Part of a small language model's weights: 8 layers, RMSNorm before each block.
MLP neurons of a small language model. Each row is named by its layer, matrix (gate and up: input weights) and neuron, and shows model dimensions 32-159. Each number is 128 + 32 x the weight over its row's rms, rounded and kept within 0 to 255. Numbers have three digits each. A neuron's up and down rows have the sign that makes its largest values positive.
Before each neuron's rows, "fires on" lists the tokens most often at its 100 highest values on Wikipedia text that the model never trained on. A number after a token or word is its count.

fires on: "di" 22, " du" 7, "eg" 7, "ing" 6, "van" 6, "ide" 5
L2.gate136:086125108185076086113144135116098080147163128099167141144130113099151125125142122113102170154106143157120078127219135161104112131166101177145119167150157133149083106159097168161120127094062081144113131101144166097097117135122141119050120134141112191132179081116085130085123120153144137129089129101045125154109140100076133115182132152101098148075153107163101150074181101079168113166167
L2.up136:150156171151101089115158095136100109147097149129179064105141101129085115159119177140053175096165178115109092145150114085181137147180139139102099113122143136125099138101146122177149105156115127035172096184105144098168063133110127084137150175104112150141118130157128163132115149179165142131113078116149130166103183101093074119137217131083121159128133126125198129078155129113146097138098

fires on: "b" 14, "si" 13, "anti" 9, "ate" 8, "so" 6, "oc" 5
L2.gate135:097131139125060127096069093107116123136129112121148177189072141084110159151147152113130131166128163090095131104203121133093102145107130086131194082119162141155127150125154182108177144129114166157152183104124153140122078132099074115112152137160116155137128176033070190128135158169075147109123124081116187146111151147151100093092171092169112064137078089088142104070124109129143104123146
L2.up135:137099108166125093093139081123121134127117164140198146154141132127176156123104118141155132107103156166071109132183114151098099184147121121112194129181159114099166089140097129090165137091178154059212087128107174116213128082143124113173103156102145181142102118122109166208135115136128153207126127118101132141100126124134080074141095102081165111107090095130116075160114135162045067129128

fires on: "ing" 33, "ed" 19, "ly" 6, " of" 5, " than" 5
L2.gate21:141124131152106139088102119129164192131066182137102156114112157137138140123100146206101117169159110100137198108123087073088128157087154148131129100138138179059097097193112090135108080157104130175132142148146120150130141177123163059120080131148118096136112133140173137143131119138128109141159130112157154158114179100155143134102214097080175138141102113120104134121211128055159166138120
L2.up21:156128123147087140110142143129127113060124088159103138158131118159130117132160085129146089137145141150114074051116121189124132101126149092142077131143172072091137110125175176149122090066151129154104146178153152134120132136096091114112164125131135111121161151122141093148106162114142196158079081098131122134152093100181170036113183145132159170135114140151094058102150173116102060173143

fires on: " can" 36, " man" 22, " pen" 10, " Gen" 9, " Co" 6
L2.gate287:159135131119115140160146089110129090130086150164086145128161114117169164106102100142121160164134119139129163150140118131169109103120139097157135154109071088145099081134162102093091130120136239057173128173111127118116097130117194220151186138173109143125106143176147185106115140152121120144198049157117142115181082106136155118135128063159036151097120126151114103133147121124162167136135
L2.up287:147130104153111161111100148080147103081143171142115156095174165131175167127133128093123119153161095094102169187091091136167102093082085099124135147085126089132085104100151111076135086131114206104170160147066129128130107145169148153152181084162104177097125127105191174079115187146128132152185087122157130104121103162105132079110135105196058158099148059133113119153121108137162153119189

fires on: "z" 11, "ch" 10, "fer" 9, "it" 8, "h" 8, "hi" 7
L2.gate110:137172059135127121082158110145136152084105070122172146183166120144174175149108119117109128148065140118195108151102100125191135173125168147140114138093075148145068122146157137158184157136134103174106119190160178133140155150096112109103133128091071101117112152058124141136167143053093160075143171161105126104162065113131124108121077071129202158120087142094132124122130154139121092142128
L2.up110:069167118113149170093161127140142145136171139130091170153208149164132177140217166164106145132101118125105072181064139110160152135139127123123101159134099113151149137191149105112177180108085222097152168136131138127153074150160107152049149125114100103110109168110093150080084160116151133145132167148160135111101112156074135166166130090064141120090085132104138131150124165146178135147119

fires on: ";" 86, " (" 11
L2.gate406:127159130185107130094140156136102098120106073195091163083161123146140117110117129144078137104157022117115090061153200103159058113114115161093173163122124134089054125108152169123169169144169101130133120123162166130127110136079117107118142112160131169070119157092133163148121174135111188120152158158152108163147131092175106129199101119154098118120135063101126086174133118143129163122161
L2.up406:128186097137138062124134104110206120162108098180131142098162131143121189095116074119086125046122080103141144132144181122226087152108140154118144140139114161104104073125112140150146137150142094115113080089155083131137097112131109113129101149095112168119136117126153099163109176110087170129149149150103123153139084077138163093127109125161181180098179132153126047189120144151155148112146

fires on: "ly" 15, "ed" 10, "over" 9, " tra" 8, "ue" 6, " ob" 6
L2.gate252:137121121163162117144109183123148179141140101173147196159107158124170138134099151113171139109223094189163146150175148136121142077141132139136104126122118075119170119110137146122149127177105112138139134159195155083122131090165154103180094111026142156107110073144044099128079118080163114093137115142139160163094167151102153055159100117173118169103113147171100123065109126102102168127095
L2.up252:181076111130141100118086227130119115153100145151107123150048156140148130112136177145162106113132174147162141141133138121119145151122120151111118089107072123074135110035123045107141113170148062110117137130088084127133105134161121121092118069158146186106150165091085071128081147179145114149136157114122108116172164090141086130203145135127183147156100139130147094169148168139098090165062

fires on: "it" 32, "si" 11, "ing" 8, "rib" 7, "ac" 5, "time" 5
L2.gate215:056145155098141161139168163121111158103135154146076123167118099105080100178159105176144150169151082143065149108188113141188122144108150106126163114133151160153128142149128079160110132074082102151141153163154135101173157147079130133120129147097234172136109142147082168117132131092105158126140133091112112148098104080076158160143154135166110141054149055140120115148098063104168103129148
L2.up215:118177124133110104143197133131096123053186061153118176145122108084142094148112132183166117115124101174118124140139111134122083170112148084147116136124131129162134111126162122123107091125120159140107131125139133141095086102138153082151106132097190084076115188146131159189133122079131088190150180087078087174147145106101156113170083161160185150021124137168137133168026101143152077163089